{"n_layer": 10, "vocab_size": 3061, "activation": "geglu", "norm": "rmsnorm", "init_std_qkv": 0.0364, "init_std_up": 0.0364, "beta2": 0.95, "decay_fraction": 1.0, "final_lr_fraction": 0.05, "seq_len": 1024}
MLP neurons of a small language model. Each row is named by its layer, matrix (gate and up: input weights) and neuron, and shows model dimensions 240-367. Each number is 500 + 25 x the weight over its row's rms, rounded and kept within 0 to 999. Numbers have three digits each. A neuron's up and down rows have the sign that makes its largest values positive.
After each neuron's rows, "fires on" lists the tokens most often at its 100 highest values on Wikipedia text that the model never trained on. A number after a token or word is its count.

L7.gate419:523520442487514493495505472475462474468519468523518480501460510530493513489510490486475491491480497464496467534505463516478466495525496496457535466500485507510535496500472493501517501495497494547528528478507502513521503455486504504481492490504475505494518512525489525540528512439529502476475471519526461501499541494502532461476485518488489506481490487485446480505492494512488489526457
L7.up419:507521497491541454518523482466490474503479504529544539501502506491517451490483508494450511504532481473539484490544533472521512493497502461479526469506455516503480497486498497510532486527557467525525466535461518526506518510503548453464516497486493505458527497515476519523491520542503512501480501508507506496531511513508485524531506488486483463464473468523515479516473500526507495505527
fires on: "19" 16, "ab" 10, "b" 7, " Jew" 7, " Pol" 6, "20" 6

L5.gate790:492511503546504497480491489450499479533521499512463480478491502453503477494514489524484481474459488484485520474512519492508473542457519481515508479517533501541490488483486503517522534440461500510499480487441514475498502482464490471553510488507474477457484507478495477520508453526501519488466485529519525479462522471502519442560519517498496493522524528494471520489464487457473526489473
L5.up790:546484494502530517543489489483537450513484542510468505507467496535483450522503501517488490493506513493498503462483482516488503458505550498518516524530527518485513494527515497445543471474500471502493504504479510495533517486491479480515496458436485504502528451511534467475504475539484467535466463505520491482462525526490536488482489476434528520502504463492476529537486541478531505476509
fires on: "l" 20, "re" 11, "ott" 8, "t" 8, "ro" 6, "ann" 6

L2.gate1163:442487493505514474513508513536469514477502477505479485522502451519493503487513506540505507505495516472483507529515507476489507451494523531500486479486495497503496527502496482445484557487500470506472490484517536462495528471518484449474498504482506483536495487530489467449493527513527476552527520488539503525466480492510514469482523537433522548496487495543486496497504543482533511517501
L2.up1163:458483494459447455454565500502486501513501481501509487536494532484450527456483517487475509516494450498492477515472497458516508459521510488464542482458537496514453515467471503516492494501475474512471512533528520498457505540545548515496534516499494479502508513477476495507528509513485479518518516484511494548510516532476515527525508536456538455493489470518566529528478503520543507539491
fires on: ":" 28, "0" 12, "," 10, "4" 6, "17" 6, " " 6

L2.gate642:541447470505510497505457482520481510473496487454537529483413502466569469476497488507501499519530496509493508480501523497492467503527528520510510498503481520492524513464503484473512542492487490485481496500541510467528458491452533440482465463444482484474529479463545493501505505519554512491494502471473521489526505526464494525468512445532519496532494495584516501495435450512524522494505
L2.up642:480503470518484514515482482497542481513431537463506504545514493527464521519484480505457517495481517511507453531538530489464520492491504454520488538514517518518515493525504476464537531529483508555500509526482529518503510481489524524468502530513496491478503503509504540522471477508490477473506541473486524552537514479486504517484506525493486531503479461462492514506523482470506507519519
fires on: " sc" 59, " Sc" 29, " kn" 7

L7.gate219:532517472525509524511497485451491490509502500471509492511538526479494485509487543500484532522487478424519475522489488513524530469538509485490500488504447513485517525532493501527515511512496516521539519433474479464464554528487490444484512479499509488447486513497497478518479484498474493492486468479500514535526504485540503458474522498518505476517518507478493513471502485514453458509571
L7.up219:510513488515525491515531512501479479484528495538507463542513516476539535546538450509493516458480483517520494443497492471499477526529495484494501529522489495547484499469501503460466539460509490503466469536454497467510507555454475491479505486527545485482468526498484495506491546502499476549503558519523515535521489479442488500470519509474491485498571501533491511502566553489493489508479
fires on: " " 20, "20" 17, "W" 13, " DF" 10, "." 9, "6" 4

L2.gate357:513517475447498488527495483475488471476512478508514553522501527497506512411481486483536518523535492484483513518497495467516476471486505525508477480514511504493500522490467494495489523523509532483495475483488514516508471500508509509505491500505470507532491509454461490490502505486502560497533511484493526480489495491498524516487563482520532505537533518519514483465463454521477493450526
L2.up357:480524478501462501530471493512492509484489528530508510431550559501476537470498497497492475470573511511488475492529544486485496497456525497498454507506543478501512500508509501522494531538498528546524501473524481512503437522516483531498492530491519465530495500463502487496481523500515529534526477518520517490511511498527483519504516477485519482516510498529478470494468472454438505471484
fires on: "19" 45, "–" 20, "ag" 4, "ies" 4

L5.gate95:495525474508538511486546500495458516504473516551473519465500453503490479549487480517507504499497511478492522495501516459508458506499456520486514536503550511482480490475516524495505497499478510540485560512475542491481536507471487485460463461479486453454476505508513432506511496493509539491478451470525503463515458511513547533508470501499523507504534500520467539454523488516485535482496
L5.up95:488505533485513511505491515498471496508517510505485508476521501493476479519508484517474550518483529503523497488459495505489472499496511485458512500484511481452513493465478504479511503479506485492483541514488508484483568517482484543536514480494503539463472487535524500450510485485482516510452505533527503490505539479453527484497526477491518521479506456470521500502482477510538520478505
fires on: "r" 18, "i" 13, "e" 8, " –" 8, "re" 8, "l" 7

L2.gate570:522473488502552451489489493482464472479477483545556475507452512475522502456486491471460467515490463467522535520447477464531515470512509502467503489481496502454513488474469469498513538481518492497514510494480462447537474515510529502516476520527506501507498525511519509525479560504535530519471535496501498473476506502538501505520487467484471509540472496496542568532495459496481495493549
L2.up570:487469512482526452528512554451540479488492512488528493484447499478475508473536484521529472520443488517498476507466504482534469494544538488521502493457493525521486496482482489540518506521461497556474447522516511502486486482511502515485518516509508533495493508485461525519498545493528494561454508531538525522511471483474489452535534472491498477533506488487493522532527511562547521489485
fires on: "1" 18, ":" 14, "15" 8, "0" 8, "18" 5, " that" 5

L2.gate1471:503481493561483506507538537514520524482522488517518480445478499495500471509496505509491512538489511456510490511507505548456497529501486492505483492510462509477523484467483471480548513508489528482549472523522541472506503480508444468499556481460541495536541501528501540511508447520460523491494506523518486485518509514547477457476484498492483552500505523498497491510544488461511523522506
L2.up1471:510498486486507502514455538496473452474480481505499484491511541514484497497507523464449504527507463476512498473505511534462489509512546516496491478496518518483534513514483503488546496511553480508491493511502536517498536459467482540525496479479531475452504478530547510506530485475492501475492518490486477507535454530483539474525522489511516466469502549438473520487517512500480515521507
fires on: " S" 51, "-S" 11, " A" 10, "-A" 8, "A" 4

L5.gate134:500501474523530537438500501445473503539509507516518490469482482523526495541503484522486494490551528467478516502515510504484485499491496517480463537468486540478439557480505498495476510475502543481471499505476498478545462500507453489511524501468501496511499489469490459479484453521559564499524489549536520527497489507532484508526479511510494517470531487527465572482449504470503499519495
L5.up134:469468493496494494470498473479511513550524514480516493484499508481520535505533493498499505521490479478507534522494537475492478437512518506490536525516523494515507506488514526446503508496481516510516487530511508485505482503437514500506498529513473491496509518498486495496511453526443496465522499519474479503479503539538483536520468519487490467484480461522519496476503477494486490518521
fires on: "ou" 17, "le" 16, "." 15, "re" 15, "r" 6, "ab" 5

L2.gate82:518453494495531465496461514485508466477494504505504488480493488459489458483521475418460477483464446422470496500512499455483493460484509517501499527484510479500504475506490474505528490505499519542531467466497530519496477470537489505521472517504473513473474478503493528556516515524482515539508521506481484472539503462496495517540495456463507491523546500503507579524472475525497504524557
L2.up82:477487484415492517477512492555522502518516456482517526536481525499513544557489490506493502540479484528482534516534533492515524531504498517466548525526498475561538485498496505506490481480488566500483487472515554499465504487508467463489511498521515533493510489475489460526489529487526510521498506500468510503459500466459481429514481511515477507522500511506537542484530471476500457483522
fires on: ":" 64, " " 25

L2.gate1312:520479496513490491500519484465518473458504525490501490471454490519497468457493495485502538522505530468473475536496498488487499472478514501475454471497551496499467510488491484472495489506491569518494495491514482509512484522449496499489543527545475557556506479504496500504504506479491512480488503515527518435507510501482481463486517507447543494492488564485449482517547482552493529485516
L2.up1312:496472503513563492484535504519515520479514440495481501461509551541474490486489481523500489523487520506495471487534501455464478499538498512495534490481488476541466518486500494463463466487537517520474493498475482485490478473475482471486470530499539485537500484539492488520470508459463484516470470489502481459541489473504579478526469509509499507463509511542512481495526487508462503487480
fires on: "ian" 17, "." 9, "ming" 9, "5" 5, "3" 5, "2" 5

L2.gate1354:513528477526493471518492507452527510507479475503454530478491530509507498534439498520477492458537506527452479519498530531488551527464502528465535485460495489516482487542491497489472507458489490495545515504522482504524451497489478509510522478483507504477442543516450504460455519521553497530519553491467549493497493510449505530504470529491497493507501517482531488449467489527487495500536
L2.up1354:528445492492505442502493461503501524481513520485450531525498485533484498470504529547503499460527523536481497523500521510504547505506513502458515528476496543498488508517492525521482526495479500486484472516507466498509483445468521475474481520511481495529489527508496485532507503486533518530496490503493499520528526539526496536512506498541458522504498494504464460470461520509489481521474
fires on: " sc" 47, "sc" 20, " Sc" 17, "ec" 8

L5.gate778:520515481491546542497501524472516464486452504504499525473510448528550499502485466521504505476497485511480508452494541487482461480480490495510515533476491500526503476547524518497450507515466524498491488532481550485508489506471521516491494493466524509515486509532480530505505467520505533497516504503530527475485542497509507459474485520483483515518542526523459567456538523487488511476505
L5.up778:521466532538528503482498476504516496573451471516472498486545487518473515471529458503474517495473488484504520500505504466522478523497517460552512489473516460474469488480531493514520523503551461495520451516438523458496502455506542500483512495461523454504507501488489492473495507478468512502494458509498501453532532494462527479492490523492479476482519534505482508534524476479500516490472
fires on: " It" 15, " line" 10, "il" 10, " band" 7, " song" 6, " film" 5

L7.gate1083:474482485499519479465537488532546536531510500532535540543517483508486493523480501477479514514434515512520540531469494508529499508506539572460488474514504509477527498500519549502476509450492476488467525520503533515488509511458495512523476457512528517522512474532512521490519510468486504502480519463484515534496508512487474472462531506508471550506507460534515469519497504467467507478497
L7.up1083:490504532477479505507529489518471488492482460485490500499537485476518498469505512545476523492512528510480431501498561495458514485443470536510508478495495518544510490482524507507499491486487519527507495498497515510513488504503514517499469480493501479529545548455499526507450475487512471555481485535487484496488523534487486510540523528481481495502505480544488469505577494497557484525519
fires on: " " 21, " l" 19, "B" 14, " kn" 6, " her" 5, " L" 4

L2.gate1181:502529463494531482481507503521516523528523484503508500500521522527525525526560501514505535521497552478551503482459468480487472478491509518511457455503496434524464480518480513504487506531492502480533486439496461476487481520483489510481496485487477505500483516475497470492497525489525460528513532517547483528459520490476522492492480479458501549515473527466477541507531483473433465500509
L2.up1181:539512500509537520520480526497516553480470451470476526537513547510524528525492506455469516483514528532510512515497518496473505497454501501500498499485476460485521486478486493546469493475488520507486514475479448487522496536552516520506511473500504511491491459526488458528478521478496529552475538477485486543475554502521507521492536537556456466523531514501471473497542522516505504504510
fires on: " r" 17, " on" 11, " house" 9, "–" 7, " trans" 5, " run" 5

L7.gate628:537498528473521515497527512533490453492447481510469486507468469555463496468494461474490507483487484507486522484480489470494517455505469506470541500529480525502510507505521486497539499452448494458492540532474489500472506480531501488512458512525517517530484438468507465493542469497503468517530510505510532502501486499467488504522509473509508495505486523458497462504526494508524539515565
L7.up628:472543536471508482507517472496528521526516518572520520525506484519486450468514473527476506491493504497511458500483485484527478484503489486515522490500501538453473489460498508458488497504461509457482512548530537501489481463479507483484480511525521476499525511502483447501505448521471466497526493503510560482492469535523490441458497458501564510511501496444501475511510491521508487508512
fires on: "at" 20, "in" 14, "er" 12, "ound" 5

L5.gate922:506527483454512482518490458465523474480487452516498476507461535479492465443527515487478536517512521501497476467510532471514500487499501489542530515503472498503514513524474506504488524496521511572516482492496526485520509482506507480501474527503466490492505493485455450521512521506458516499507471482520513525510472507493502462566483496500536486481497519502480529473503482468502507512558
L5.up922:513476551467511504550498515495511522539495518479488497524494498464518484516455528486468495507435547485506560538507509505455514538531497473509491499494530469516495478527488511520461522517508506502503509477476463488519487510499504492499532493526504498465503490545505489498476487479508459531510489483524497512540551534507507446529493533496473501465522533504509511509524507526516507512507
fires on: " |\n\n" 46, "\n\n" 25, ")\n\n" 9, "ult" 5

L7.gate796:559449496509544444492516504475520493496477523490514511489477491500477486528530463504522514556515485532501498548456527532563484491533507563477536501466495464510503481532500468536511491446488504494449487502462508548488526499526444480470492473532509471503502435515546505494537516502490516528529503472498520510508479539514512472518517532461514544509502470526498465517493488502522538458501
L7.up796:509467489490487481483521483494504481463469502477453499504497500488467521501514499554469488518489516468508452522436481515517495488495522535511498533496526456536508487488501479537527501530499460483570470541506535489481495495526513493517482480487482454498568497492510487500518537456486526528481512500543492472540483526476500541514512551493504536472511515514553544533552484529550475514519
fires on: " " 94

L2.gate979:516529490462534474540477481531511507504500482521493540521453547517458480508504486545480482482483485479482524508479486499494520484467456486479491503487449491462522532511503486522504491504465506495505477528508508515476526519496484511501454489440507498531538495514490512503534526493519518479506508491499508486501514484550468483513497497515477483521500528531493472520490534512485519496497
L2.up979:459483499453505470506486507508490513472483505524517499520496504497486489508490505460505486487508506540545493469495498496498530516522505430508508519451450500468489528499547483496532527509534500530472494487567463461472484481477493497519484491506509476500484505535484458508541531488527462466479487536481509485507505469506493531519489537511503430508484487547495461502498519529549486570471
fires on: " en" 36, " En" 19, " Man" 9, " bu" 7, "-f" 7, " Af" 6

L2.gate1296:521493484494452507504522462505493483486495454483510470462515515506521500447504502508573488514522503504537516499522497471501500464517468527519517454528525521475504510488523518540506500509535485472526502475528484474508495510523476506498576530477470523567444463471455511506515502485489538506483511506505523487554466500514474490521515512475539474498499526499472548510502512483423492504501
L2.up1296:501487498522548500499538471518492499524483492538462544493478489533487463454531475506486491500440519458503524515558477505501495495492483503488510476473503505497491502528516495522479521495477505493478470466484510508448495513518488536503503538503524498498473485494475485526528497505569500507453510539505526482512508504492480478493452547514516500465544563498493514508481476496498504474450
fires on: "2" 22, "3" 18, "am" 11, "as" 8, "ies" 7, "ed" 5

L7.gate1048:502505476470505452496555515470494498527498497496462513548512516489528488441493498497488487498499479484498498499479516519498456507532453557470454481471470511515522479491486520516512503460508513500532525501493460504488503545494515506492549500503462501452549549522486548562495481489523534525486516492547504545490498513483506474514522543497462532479518496458472522470472506512483469491479
L7.up1048:503465470490466528500496514474482496492500532489521520551454482508508455507500513519480476497521487528500492495524547518503469447519533517475480448492478467472478493516494455476499466494519499517449478500468530521494516546515478540481526489519509504461489482470496465510495537509483433461509492492528487476509493513449525464472503521480492474543502489472508477520487536506484465489529
fires on: "19" 28, "ig" 9, "b" 5, "-d" 5, "ent" 5, "ib" 4

L2.gate912:485476526493547521456483491484510504505474504504507464480505482522524505485510519519494500495482471480503458500469517489515499497536488492505500529472486534537505524527474480473509482527472521533519466496520513516518468509537480515488477483493532495478492541525467495436456477521492475490474498474540529501522525473496495492489500481475537499481532521503508514475489531466463510467508
L2.up912:475478562519507493530484509496449510536467514514445497510503507454523505527510483488470505477521456487476492511503513469509526512470496478486465549508515460533531486506464503516500434517494500492533508510535517480530534527515484489492499502467527527494492527528509479487524494483491513489492505495511480481505530449498472474502531525493502493485507481469489530536500458515515477516512
fires on: " \"" 27, " It" 10, " it" 9, " band" 8, " po" 7, "ation" 5

L7.gate1389:477503486463496483525509468452515483510515497495513496520497499479502485518473530482500524500480496489494502540498475482480505485518474540483493507487507519487510445533460511530449507467505509496448521508487472508476542532474464504510538486499523513523484461503551510498498494491507491474530486518498536484510488504495486510481548536491526468525485514568519491501483490539502483464511
L7.up1389:551469537523549489480459545484442492489493495470470563509504515499498508517559529490520528494453484499513489505486541564497511479486500541538483494568481471536517502502510537495518515496484490467515490515480468518484495501482483494522537497455496458485516505495509526486542537454536513526550482508501455517473520502508524539500527519478404493513519437461499504477507490500538524533499
fires on: "f" 41, "19" 12, "20" 11, "-f" 9, " f" 7, " " 5

L2.gate54:531497497518510487459511523485506503511468467506521465502491504484497513454480522501452473497449527466486493510451479463503490466449503488497463511499463481477502463483482479495519536503507495589505484467461507523512462505506523471497527511533467486494498500475491486507524504501490492480486487471511512501491542514522514476514487471516501505504519505499509537512508480504464513509461
L2.up54:528481532557541499461519487479484491458536482493536515480513461480465512464494468515522526475479542538499470454497518509528502504544496518489515526524479479533498472505550523517469501451569527494502480500470477512480506455511492488466517520480569506503414525507492493502483485489527504513510547500506557479488486525519435504542521520502492496555478490527524531454492459507544473486530
fires on: " " 60, "ing" 17, "1" 5, ":" 4, " and" 4

L7.gate268:501511503469534500530501483529495513463487463510471502489484539479489488480502495498527443486511464491495488475487497478495524481503488488510465488505471501462498481554508516474464499498473501530475473490501563542513504490514511504480540455504490529491532524519546540489496515447487494476523513472472535530485513452539471501511535543458483496482500494547501504529460489483506478508470
L7.up268:495531511490539472494503522510493468522524490531476498500464502476462490483521492484509511441496517480501523532509476487480503528527482509465493468507505510501498485525533450528512483525481482453506499481504522539484501468515525491486439487480485484544483485485493508493494447450450460490484440467494453527515484534458510442497477496502521497515499480453510557502513484456470525462473
fires on: " M" 35, " n" 10, " m" 6, " " 6, " f" 4

L7.gate824:550515484476520476530509481473436450482513506543554523487488508482512481556465505502504538546509528489537497496516478495471476450501472531507523514481520543463509443514508523504485507471483487510501496492509495497520523485503471443481455527500506492488526470540514510495468485485494479530503500519513505494527511497488535528532526470493557481521506513532515475524528512524489482512513
L7.up824:514521467453498495504536511475493502489458493464489501476545523525506515481516507506535516528496500546525514505498486454511506511467499485475519515497527517461488486544498498465513451505496452527501482484499516555495551502475497503488516520501503511474544483497503512511509546551475477485487464485474487503546467462490468493543480489505502497466501508514505507471510508486506511535513
fires on: " as" 20, " the" 16, " appointed" 7, " of" 6, " a" 6, " first" 5

L2.gate508:546477475516495492502466465531532532485492469506510510508484525498464470443488492493453453518461475504516508529522466526476511513533485537511475528456473489444524515489545505488543493474495506488520476546512514491521512455549534538489506493466528491447503564534500478520491476508511533525507516455517470530564482493489484522563493486471459467516503523480503502513472473529535498540516
L2.up508:504501534473519478475551544527460482480483503491453493459492565487479459492478511558514462505490486441505517528485501468506506480480508484498549535491475519511510463477535465472506514502486508466505482456519489514497513486459463514539520479483505495552505489489498468518512495502454444453501431493511464491499512491491511535520521474479479531529545480506485509518497464442492479499481
fires on: " M" 97

L7.gate939:544492486541566484487531521423487488486520519513475495475541467508488469471492518516509497525493496492557500545493524484518460468521501501440502495447526518515457504480524526498451504481500472515455484512475567550497511473496502509529499517540534470475478491488544498524505502499521491473482492494467534508497473517518477510488512550469509506556489515522488509498539501523516510489504
L7.up939:493529482472469512489522479498520493454463510549503491497486471523520508505521480511446529511514519457490523518417487486519497547476510537485468520498493534550488486492507474523515476493484528469495440511468522474491502543520488489551503471551495469492513479517504537502484533473510519514488556527521518503491440530512492491515468527477536525515508475495442527527505507510493452493518
fires on: "19" 35, " " 20, " century" 6, "20" 5, " I" 4, " time" 4

L5.gate1273:485507496505480512453481521496497480519516516511533513478480472554537489502512475525516511474526502520483556486490495456507484482570521544508541549504510536498481463500487485491499496487465519521515461502533463525524494468511469501497471487488512493489495475477501485506508443489523489498478513502498502514502522529516503522515513497491477504508501489549473546452490546468499539510498
L5.up1273:489509493514481462502522494481510464548461522452511476501467539515458508524532481496454496512435445494508566529510483528507515465486521505488511525503468502513478526506489487493484486526507502487482462465478475508536487477477491460528496514518472503532471467537505523483523517483515466493491493506553556484486504487492512459526509516496511520431469492487512481503509482497532484534499
fires on: "." 99

L5.gate1367:508520480466517503483488564485504528473531498532493514490468542496496499516491512552479516543464481518481527526522471543502496522499513532488519506507503543503508522490498559519532479520518509521484514511467521484535505520579480525550474477539500495495491503517471550499533498498552501500490497539529482520520492472520483525536528474524486530488501509545492477465544501491486508524500
L5.up1367:518527502489508545511533472493508490520523542477481521485457518543477498487512513523509511497471501487553442502495508555479476525495453528499492496414517509501511529452516522516503465500475497455531544504467485493475520532491469481486500435499486555470479468517527507521492510465519523453504457502533517541538487448563512527470497459509500520472506505514515478497494463499548484546539
fires on: "a" 19, "r" 9, "c" 8, "z" 7, "S" 7

L5.gate1086:495501515461478524480499483492487493464494470526568489466484531514515441463496528515474492488522536501518495488507475504511487494444513493519478525510497531503528511470510470497447490480458559524487508507468473483535492503555487480463468458489497506480465552515494470494463452505508515498509501505517541549523518521541462501505481521514485541453500463535507487523508502507523499533521
L5.up1086:510505511445490537508501489456471499501529473497526481511473478468484490482521517513484498486514479509561468491505523494486500471492512509533502524456504510457513521460525521455467498487482525480462521478500510535491534525538517501510487468503487497528448479499461489540516458527496484480480469504539506494511505493506537483565493481481522520438541508499477568475536493461524485511500
fires on: "a" 24, "er" 21, "al" 17, "z" 12, "ra" 12

L2.gate1036:457513581538466504516489498533532476514525523515462488494519486478468510503528519554491500530518494522473500506466508497467514542411453513522536544502516481565473479510561522522505539486476482477496524479467535507471500495490486522504492524501485493463536486486520447483494472506481467512531514462488473495464500499517511481497512499464530517516503527510500514470541495485472514514516
L2.up1036:528535494532541481523480489476534483507512494517475505424498479485482510517513460502518547508481499501543508491475492486488494520473480543483482496534513487519459504475518490489525470532512508536487463491494485495516531484497513472472494516474511493488531496502499517531520528548504477522484511504508471486486497539500482489523527463456502531552491516541498515497501524528556491458482
fires on: "." 22, "09" 13, " cover" 8, "67" 7, "ated" 5

L2.gate1022:465482468494498508484473493490506493497492475532516465504490524503502464519431540508503517493497536524521514526500488498486513514460486537470500483492545498489447488489493499535503440482483511465536522461520488509505509520497507474499514482508522507532486481443517512486496462458491486525519482507494505471556499471487533542520494533496519497467474455486499473443529495553468467540479
L2.up1022:540469480521489498458523502493491489505523468480505467488507493441588544531512483502496528534513483507507465532508487481525519503523512473563461476527516504488503489484488461444513509503500514507481488514463529513479525497471503509497447497460509527496496486509498501498517554501457459490477488517474536466504477456503472517514517487509518472516499553546493484499498556489509484449528
fires on: " of" 30, " as" 12, "erson" 9, " State" 6, "ents" 5, " B" 4

L2.gate1139:455473533498489471511515488479436509500483448482510526537525530513499521489464509531533500545486521504493483474494526484480534470459463498480463521487510452498518493509470502515495487533477546522504523505529486525525466494534525487476497512504510486502527520470499457492529468511539505502510511486542508471449501498493507525542532517497520525472543492497489502518493441506448503493517
L2.up1139:473514495464489463505482514458496492544516503527458497520522555527491491511516491511522487516515459491466499483510513498460475443511487480482458485500500482515456518462522484520514516530462509500481513547525504502500460500525530522498498536513502492514493515512460508474507490532489485500511539445509480444484493511489486509509522496452484506501497518529505500530510539494483494496459
fires on: "–" 13, "19" 12, "t" 8, "er" 6, "ro" 6, "82" 5

L5.gate252:495521499496521513518487479519520495484505499547462450455470499483471485500514529478487514486442499459481507502469501477478469534479497527469500544491531498479488505462480501492498504511533522506475487533494499511513517504471456529472473477485530475466492486473514504488511490474505499510539511480516523545545472501473505488526499526467548526479461520501514481511472502558477549466521
L5.up252:515560467492533464462530531548475498469507472505529481484484478505533506490517460517435540501480485533553552558494503472487538506461481506449528505490496506471541500507510444497491530469512504464500501496499533482478444503484513538515460482440476437514561537491477508512483501504501531476519535522517555522505528496446520498502506518502491486505463509478493505523479495455520478498475
fires on: " |" 15, "ud" 14, "ial" 9, "od" 7, "ild" 6

L2.gate1028:497521492506534496492563515480496463467501487490479500527512527556479500477483504511480502499496541503495505508522481531530478516490482501524468473508552492527478501550512496553532470480490519506538475503469475488538486507541468539485505514508501483509492480483484498461511519496499567553454481488486499494534506508516472515481511511537505535556517569527495512469494444480465483534504
L2.up1028:467509517454552554424473503480490490530509495481500425477506488499506491556517504527514524524508514473502526494563506534502556502529506541482507499490489484514507447516500501533504500463494465523468492523532498508530503518491533468476502532528481485525462520489453446526504510504532487496490515506514477489454487516511527505497485507487545500486488471503481539497477493508462494493532
fires on: "6" 17, "4" 17, "3" 12, " District" 9, "1" 7, " County" 7

L2.gate990:506494440505478478487481471515484474516525527512524518495496548512562487520488495512484473518509547513499523521509532496506497515495494498481528519503519508476502491531477483490502510469509507469533497490524513497517484475476525499488455483486516471494431527479496519480516525506513472498513547475499524516483514464506502544484463538478481456499498480496514525463491453513535510486553
L2.up990:522525474525464530495468463540509446487485495515486522504508510537500533474494495490530518518528513487494512520509483477478472496518454474509516504484526515486503501501495512516489553503503471510512511502509516516502481430455535452509547531507523498496466526496497542466499512476535510489505504480513520492478521467534462519474479497485469500499513479459520508494513490503541490531541
fires on: " sh" 59, " Sh" 17, " Sc" 11, " sc" 5, " Sk" 4

L7.gate820:485492465477534464478536473482489511519498525477484525521504535496545490489518503463484500553475521504473490527533501532431534488498515493505560477491497482517538530525487510496473512477517499527452518523473489493512505503501501491496525471515515442489471484529489467476503485513510492479489495514520458558474508474520497505513464506481471500523464530494490516489486509502496547425517
L7.up820:482516453499504507519481450488505463443541515501477498472541500494476454524539488484515499515508531465479475495465480477484526508545480516457522474481459549463491490452562478483527505515507500531489479498535501483472484537492530486469529492461532495481527507525491456470473512494514539500519499491433469515499499484538467533467533489474503525494511499460479487505448557519534540533464
fires on: " to" 27, " b" 23, " h" 13, " \"" 5, " r" 5

L2.gate1009:503503490547477535512514531474501501476497540531497481531528484543501488506516540452511465479535525506503511554479521491528570512523459444479515514491487532499497504496517437461520505517480482493514458525527517482512485484502464470487488520481493523516547495501484464486509519525514497527517524523475513458488508485502488513494457485503462514469493479513472467477479520520490489520478
L2.up1009:515478512505491532505543487491504540469506549482517538515544479507547504471475500467468476537481473450512492496500524496558492497529486470518519494505471504497484502482531511499534450511522541503521491500491512477512500517489538497552507493501499545492555473480493471502522476465499495493527472496481458488526492546538459489462527493488509510503473521476493479524466502464515488508498
fires on: "ate" 14, "ces" 11, "ions" 9, "ade" 8, "ations" 8, "es" 7

L2.gate627:517554508494544482470531493514481513479521435477529465533496478508517487479533515495500517518504504461532526525481490458509467500474508525535475499575542471457509490503470476527513538488524526461534479425504479498484521446469535456525485468482524519524492461493515515537499491447541535501491524521514523496527528506534473432510540518480489495548506521545516512470497490511463477478499
L2.up627:533527486458515518458465541513529473504492474536461512536490521529506522487491504502554513486500534538515528476511433475492480478495488455512570506476480482497442538497506463526514520537451470564525500515505527496478513538494467482511496499467492490486469508525495461461503509504489486558521512546533529498442489483491473488549485489505503485536474537503510448508496463488493493523472
fires on: " r" 52, " run" 11, "akes" 9, " oper" 8, " Win" 4

L7.gate483:519444476467529494511500533470510481496551525519500520479450506496546448476481522472482485524470538494471463507495482501483482519510497468528498546503484511512541493495486483480464539489498483531506498533489505496501499487503497465506475528530510517516471484491517512544520489508525522471501488506482508469510513475515525504558504528497547511532513466507506471461484466444464469477506
L7.up483:462481511505493508473531500485490573581531517529505469528517537546564491540464529517502527525481501508477521482591500532517472503469488489509504484486485458511502490514459517440504471523536463531503478492513523512514475415508504480504508488515486502483446499521485480539503484504474480483496491532524506499470527510497475476483496551518450480539517480502501541473526466488534483495501
fires on: "\n\n" 37, ")\n\n" 11, "==\n" 8, " ==\n" 8, " (" 7

L5.gate767:494477478517466517482492514477490472524512485470533486505498502553531477521493499538511459532541510462495532491478551528488435454524481547444561554458480480479560512526498508482460477527453475481511523507488523526513491479490487471505504481488527471485459495540488474500571477509503479487510477476526477493503511489533484487466509545496500531491489485540483508503486521517498543504517
L5.up767:470507512545487546469454529480526513504467498538521492455492519547517512522517446499541462496554506454474544479461496501475472480509516498478505477468503511539523531513489523473468446533451482482480448520505487520491488505475473467552508511500489510490500511500497476526497464519502515515512473506510523526479512514522490496496470526499517466492460494446537500449533494526496496486525
fires on: "." 77, "ard" 6, "at" 5, "ay" 5

L5.gate629:496533476514483464499517529504515487489506475513531484488503462528513552521506480460488528499483496542466509499496488489511476505509476523493508486510499485473487529491522459533500518502521525497488514526446499474503494511538501443517507460539487478505474451454497505517475480491454490457489514484515491490489495475497485475527547438502486539478471541488481524558475487488468514485514
L5.up629:517519490483508486499514499506499495504521525490522518496487505524509434473505506545529540513498523544493483498527461518518459485498500503482522482548490516544487530507487520511483517449478511466482533552462519532518518497482484520465455476472499470487451466499482509493529529498507505505502507480475538531493504527492510513508554475511528486511485498442485517496462485489488484486537
fires on: "ort" 22, "er" 18, "ost" 9, "ect" 9, "in" 9

L5.gate859:508506494442531473514513521497456479504488522455518530553512487443513499518478478491495529532530484545471475495511498465505471455486505547497516491497473478496479490506434493520509474505510497543548501550519478485539496459510501482462535509528585488516500470438495527515521473506486518459508553519539474468485477523508518506515509523584522531493495540524531560461503484478508487491491
L5.up859:527517495538459535501515501525453491505510484501483504467470505501491541476485521508502544502494552519536525501492512507533487459520514525451533530537455462539534490473519523512533483537482523497524487511503506505548497509480492521488522532509498485542504528455470528498480459524454480501502512519520473478494508495507498503508457529504494450482503530483462525486470525476481544518510
fires on: " IS" 25, " ass" 17, " University" 9, "D" 8, "ert" 7, "I" 7